MLP neurons of a small language model. Each row is named by its layer, matrix (down: output weights) and neuron, and shows model dimensions 0-127. Each number is 128 + 24 x the weight over its row's rms, rounded and kept within 0 to 255. Numbers have three digits each.
A block is one neuron, or neurons of one layer that tend to fire together. Before each block is what it responds to, as a language model described it from the Wikipedia text at the highest values.

Responds to: Coordinating conjunction "and"
L7.down404:128133112152134134114128146108139136127146131105134172141131146138145092147173103122114128143118120139088130152116152137149134104126085118133174101098091124147128164082134124135114116125118120137130095116148115143117171159125121139119077128104155118147131131095163130158091154143135122086171085152111109120079113118111121138146169121094136071097120124080135135110115091094129097116181
L7.down904:126162076134198112138130142099100133142147158109113114144135162105141129164106165103135085112103157135092142121155124133105133146172116079075092102145149176136149148152146148109121113151126103122177099117139134082112122139111101078146111123136087139150089127142134108111128151123143119126152069137123149139105125135167065110102129122106126084114148172155109115109122085139122143102131
L7.down1207:122151097099130102103149093130119148053143110136131107131116117145167128135093128172096116104122149128090131123126118097149120161142111125137155085112143128109131115110148175176142125119145111153090064126132136162097114082119143115146115122143116109114137144165119106158107124123084140133112069114155118124133191151107089121143117134128196124146126148109115106100130086139151162174108
L7.down1219:155105100139118120132115143106142084164113108147130139099122142170101147122154118142129119154089111116122119134118135136136122116136129118130147125101126150127136131123128174096155129127154104139114147136150111103097171141127128103155104146153107109166139120150115147120112139118170087134143137121099138166138156128135125136112149149127099113134103089128112130144118137169152134089164

Responds to: Acronym-final capital letters
L7.down88:140098122123131108113162166079167105126114113114149168135106089120116129136148138098146106085140134129136167099155171114152164133120135070123106124148127129087118132117130151150161138129125101130125129100166108112119101140175086132160149121139177097104116124104089136140122127166111127130084170101145115121139111146108158095103150109133138118115088099118134117123089156117110161180156
L7.down391:136136092165134072099139166148180126123089156114106125125145150121105100152132154124158157154116108102111104126138140051178143112144093123130119099146163119104104127130142082086099115153116075125119127117158113138115107156161096126146138121122157143122156135088137111134149145111128124149128110090090169161095173190081166115134130076146114096123117136110164113150096091128109162140148
L7.down398:108125126101144071174121142126138120110148109113105110162135160147122146117102101126126162151146129103137183116127125180132121120127090108152152116127110124101181107115117142103153122144111100128114125176128167124129096182160098156128095114170145130130125145128109108151163164165117150141089096129102105131123143112068114126128147110113112085126143125119134120144094126149150091116148
L7.down590:110150073136134067139144136145179099094085165092134137121146128108103116129164146130141135108115094094122121135130133092135107147115122151116095081118106102133132107135163125124093117115113107162122126168182110144117120136154096079131102108133207138123115101078157140155146126141098131162129136108095146174094121170079136129091127103157133126120128143106142088130118130161111162128147

Responds to: Number-word pieces
L7.down48:153136118121077127113125126144132139131168127102094132115125098121140140130109160106110135182073166128090097129130158130163133121165127160155104157134186130097127140152122081127105142147142125087128157139139150097157158151107100130143096109131104119102070099156111084172154145136132140140108118080159133117146127152115116089147148119162155129103160113148136098141143109149114095126124
L7.down800:160138136098118168140092113147139142136112138132123136122130111130092151123174116113127147135141161119127171129092137120103082156127099142138114106122095125131115072185121127125114118104107155130143132137130124085153144180093094115126101117135174168128156129109135133138128151130152160189108141110142120112085120118083161129101128102128166121131135111128122135132141180120076135113115
L7.down918:151174141100117112131089119151129185141153150136142123122106171137141135148103155141132146156097118127110122068150135129126121118104134148100147134136142104089094102135130126076071130118130117125135126145129132130140096185130119147083099118099081142118157118120116097111116162107121112150119175127155117099114144146141137099107099136161100137148159109161182124117119152114163124132126
L7.down1217:128133115090128121132097090111139132090142159116116151124124116150105158084153104113145159147141137161076155114136168120165141120170147139130094111177118120156114097136145110114148128102105116136113091088121133155129156116164159126156114118126135191092127157107147139088154124169103147079147109136138101143112119093141155161145134130136112105078115135150142110100126175135125138147107

Responds to: Word-initial capital fragments
L5.down69:130102126128132134119140164129158150160118123118131114134120165086076123137130162115133116111094129108194108078133151088129097125145154094115060151127092094142154096141115088158134095140139116132135116065107125154136158131140123135167120191130114142147119103148111130124123119127089122159124132166114137146123143105174111123141154141131136127159154171103117096150155129157119120134127
L5.down86:136103123138108132158127147106117106151120109155096073150202106135084105142118163118097136151086160096129134129156135168161118116169130124181106151106123142149124167108114120151128111151161084129140152146107102105156122082150102130149139125166126136103167144155127131134140130103168128123079161110141119106109137103127106136126112102156126130144151129154121142133137111137119140109150
L5.down202:120133098099118137123134167130137116156134149137109106125150153096126113119137160158163134173123081116091118154117162110067111134148168138177116100150152119136161161152071131111099167141147103173115110108114161116157127141153141151143118143147120140150097123131146127076155132128146090168152115141168144114128156147150144116110109037106142118121142131134113088137125139178135130129088
L5.down270:132114085138124082116179127151129120149122126154161139152103155128120124099128125168152128086130141103124119158125160135104128109138119100123116095138121127143126147155091126144134146108127073135145075179141150098120122098160134097094133107119149143147135103146112173126141161095110139105117045117132169144104107103141111161152131124113166129088122160098113129092144140170124102137082
L5.down328:144133091135114159106153163111125114150136137144135131100153136114113131105102141114183113185105123132094107103134185115119149111142144113190126111143141113127130142158130154110141179166119102144106110116136157111122111126162114132150112141146132146134103116133117134104158148104160118154119138144129094136123140121123119113114116045146114117148148151121150098136148116158139118123105
L5.down344:135132103121120103114183138113118113152095133135145133170163165150128145136114151142142136151090144113122140102149120109110126165137113062131146104145159117137144138074108161074108159123128076140118098123118135119134094092131095157134139110142106113147123165125115099128112158127123079116110115149181121123127185084120160151133115065146136160143117152109170091124136138139122138119094
L5.down527:166115110103165123105125127119182102129142096107140152074120123077134149117088156130139128124134143125122125094099166157143140124139109129164130143123145106132124115159182149132141157126114067119107121150124165101131127153173114162070111166161098124122129124168104140091119146094161148140129140148127150113171131154116113152138151135147177135138115152100094156133162119135099118125111
L5.down1111:151110105123115107117151090123158091186105116138134132140095139104090137117160094192149146141121089123103102114118135111163103111157128113134109094132131129150109115176160102182117144145143147122138090148153126101137166142142139145152129132110115126180142129140145122144189123133102117124111164067104179161110118148145096104096107113147120139119137149141109123141136091139127129135173

Responds to: Quantifiers and degree words
L5.down120:146151158114131131116132093141160134095135118135117101127107116075140105161120114134108153133123155114131131116102135176134140105135117088117118102151134141111131113142159136111159118118129104108138126131163117114118100099092158186141138160102148130117144133173139124140120132127106180110103124108155148158135107157098107147146132069194132112128189122131138150097139135107105124107144
L5.down334:095123144120132136116119107150159116119120155135079117149141126139085193125088156141111157109122108125148109146114155086125155115126163134116141133140114097135149113047123111151142172158162127118137143122137122116134081115104120096133100121124101143138133146122103137163161066117116092091161133122110167136142127152173181113123083152156165148112161185091140108140184106129111131095158
L5.down376:152123096131135140129105143114091072135176139148108165167114119124111111169095099120100088142124094104128116130155130178126127110089138157141133082125111111140154085151115114123097087132139162161134130160103124131138122134097137100115129134122115134145119147157150170137084103131120132157130173154148149127098064106130096133141142125094118084104162136141112133144119148150149076168190
L5.down463:116142130139146111098141132124093099121118083114149149118102141163101198139087116132109109149178079090134070101169175096136170137103130152108142123156126121154098104104115097123144114124144141119131158100155127132173125090082116089112121116164117115093120167100143099114133138112107121135175166138118129131098133146157181102165108144125138150141112126091081118142150086139118138140144
L5.down837:133131127116155098130177090148160160100129087062084073101132139105126097140108159148132150128129154168152158120147122143122142081162138086119117126135192144115139109135111137139156099148099152128117155070112129121131110125093123156163131147098092089143123140156120132126143085125132121140107143144126114118131075089122140124131106142144121107115168131104110142102140142145119151137160
L5.down866:085122139109105171098102099080145125153133122187160121137132130113097132151120126165113140117137097129108131117105151182097088121129131093111093146141106122173154094176165096150125146091130130147128160122117125140127131131114097135099138138173102121087142147122167099123102116156157159149121121094083102130135102152142093176116109150120123123178103146118116110115165113116107141143159
L5.down877:146135105112184118133121134141112155139135118147108154165158136129119149148133108117078129116169129092161208134179098118112120123149138108119122138132135159137108122141108151126115119139174129151121127145159145120135154139120128114104103129085137098140102124148118105129129121112151108135159135177112131129151146124136142138098106083082169143111135066192085139127103136093154134088131
L5.down1100:128083124132072146153148158122150179146135154117149139153101137109090138096117127092095175112123143144141136152105166145123162157126153101091134108102127128133127111139135158126106108166117095150144126139133144110161099167116110110127098113164129089135126130153139094105139085153129110139114125130138126122102109089134127162143146085131111108166111136094103116083146171146151105096189

Responds to: Connectives introducing alternatives
L11.down598:120146138123129084157149117130143136120126135138096157123114151148136115136107120168123102162133148084121145180151145163104140123109146149087119120154123118157133105128148116144155147145099111138121146126143107123147131159155129089126094127145148136136145103119153090118122108082136124102110109154101084119132118118126134136152165118107132142153102115107066151130114095099149114171105
L11.down600:106137145148083082149136121121157127074129147091192174145108122138124127110139154107118094146133116146129112115152097108174128113151077112156159134123089132173140105159139172165122146145102109107109125110147108131105125105170119153173142139113129120156078147085105135118098139158129109164123094105153123126149111154103132135142129168091109107162165085107165122119101120103106139142124

Responds to: Coordinating conjunction and/&/or
L5.down45:107150097138168128140134120140139140114084114138102107161079121165170136125126113121137196173175111125089135099166123087117154119143156145150129113136121107171140132153120153133153119100101104096124120091125132084135105100112142159129126123149138118106146107097134142099110166121129160137102106101146127124064123139100114161135098153107109126074176153127164141140142136153102142159138
L5.down159:144105088147138168116124130140088100126138101073130102145113127134115092143125152127155148139133119166133117131164156123105151133107122096136126140096133102128182136135152145084156156150132067152126104075092144119150133157134118121129117100166110109142118140122147081076142153143136129154122144188139146102120141110137151172087095118128116067125123145107103119103114104107141151122100
L5.down483:119156106131098153133120127088120129164166121094102129137155121083124114130101122121131111151131158102093107133143157090099134138138156092111171157195135124121140153105134110110119188117126135155114126108117148094176113133150136098123113129150128101106138097098172147119085163121176145126119110176081165098154177127132115090110095091101125089153096118147164120127148118135110116160155
L5.down561:128093088135125130145094101125151132089174107100153134122134105161123129133153136129066096088141148100117123093115137153147135124062134092105166123132142138124160085131111143141139090135105136121148123102122169101082152129136112149111104068154155160137095168104158141159087111151147160118130152133059109150154106181093149163153116105114098095138137105159151121097156148104172145118158
L5.down990:164154109128169117117163116137134085109106139161097140127132100147143146110145124122126153131161192128122114098145144117160126122127153115160152108138127106152084111158085139160099126163125079119121143143129144148135095170149081113084124162117134110107127109138141109127137084144149121157127110118097090138125095115152130113131100149133114119099151137169125129136124105163127130134142
L5.down1012:143122126111100188112080159120108151125190098103147119150170150125130185119087117104165084108121145134139122152087133150147138114152133106119163151107102132118128108114156130142161133130152104133111120094135089126096143129098100150133165130144119139118145121093139072102150124140105111138117140143106104120123110108121171124099153112090123158131133159098123128100120107113139138124165
L5.down1154:146131118122148083133106093137114113137113147115080094148155111160133188106193133114135128127140137126148147126123137072092138097157158104105090128110080125144103107132086149132190084134116117138134142086084165146136129140128127120154125131124123096099135107122165105102109108126134150114121143142121146103145090139079097118158109172138136098115120086108079097153115102122178149132152
L5.down1248:121131113165143177109136169141049139158160124120150093093139156131123113116108150090110128109115148146134136143094107166182118113136124110182139122085152149139179157106140114118160131118129139110155133151106142133090142112122090149141122099126113137120154105111169100103103076084086117127082121140108109098133101118098127105120128122098095135175150166097118145144098121147121124138151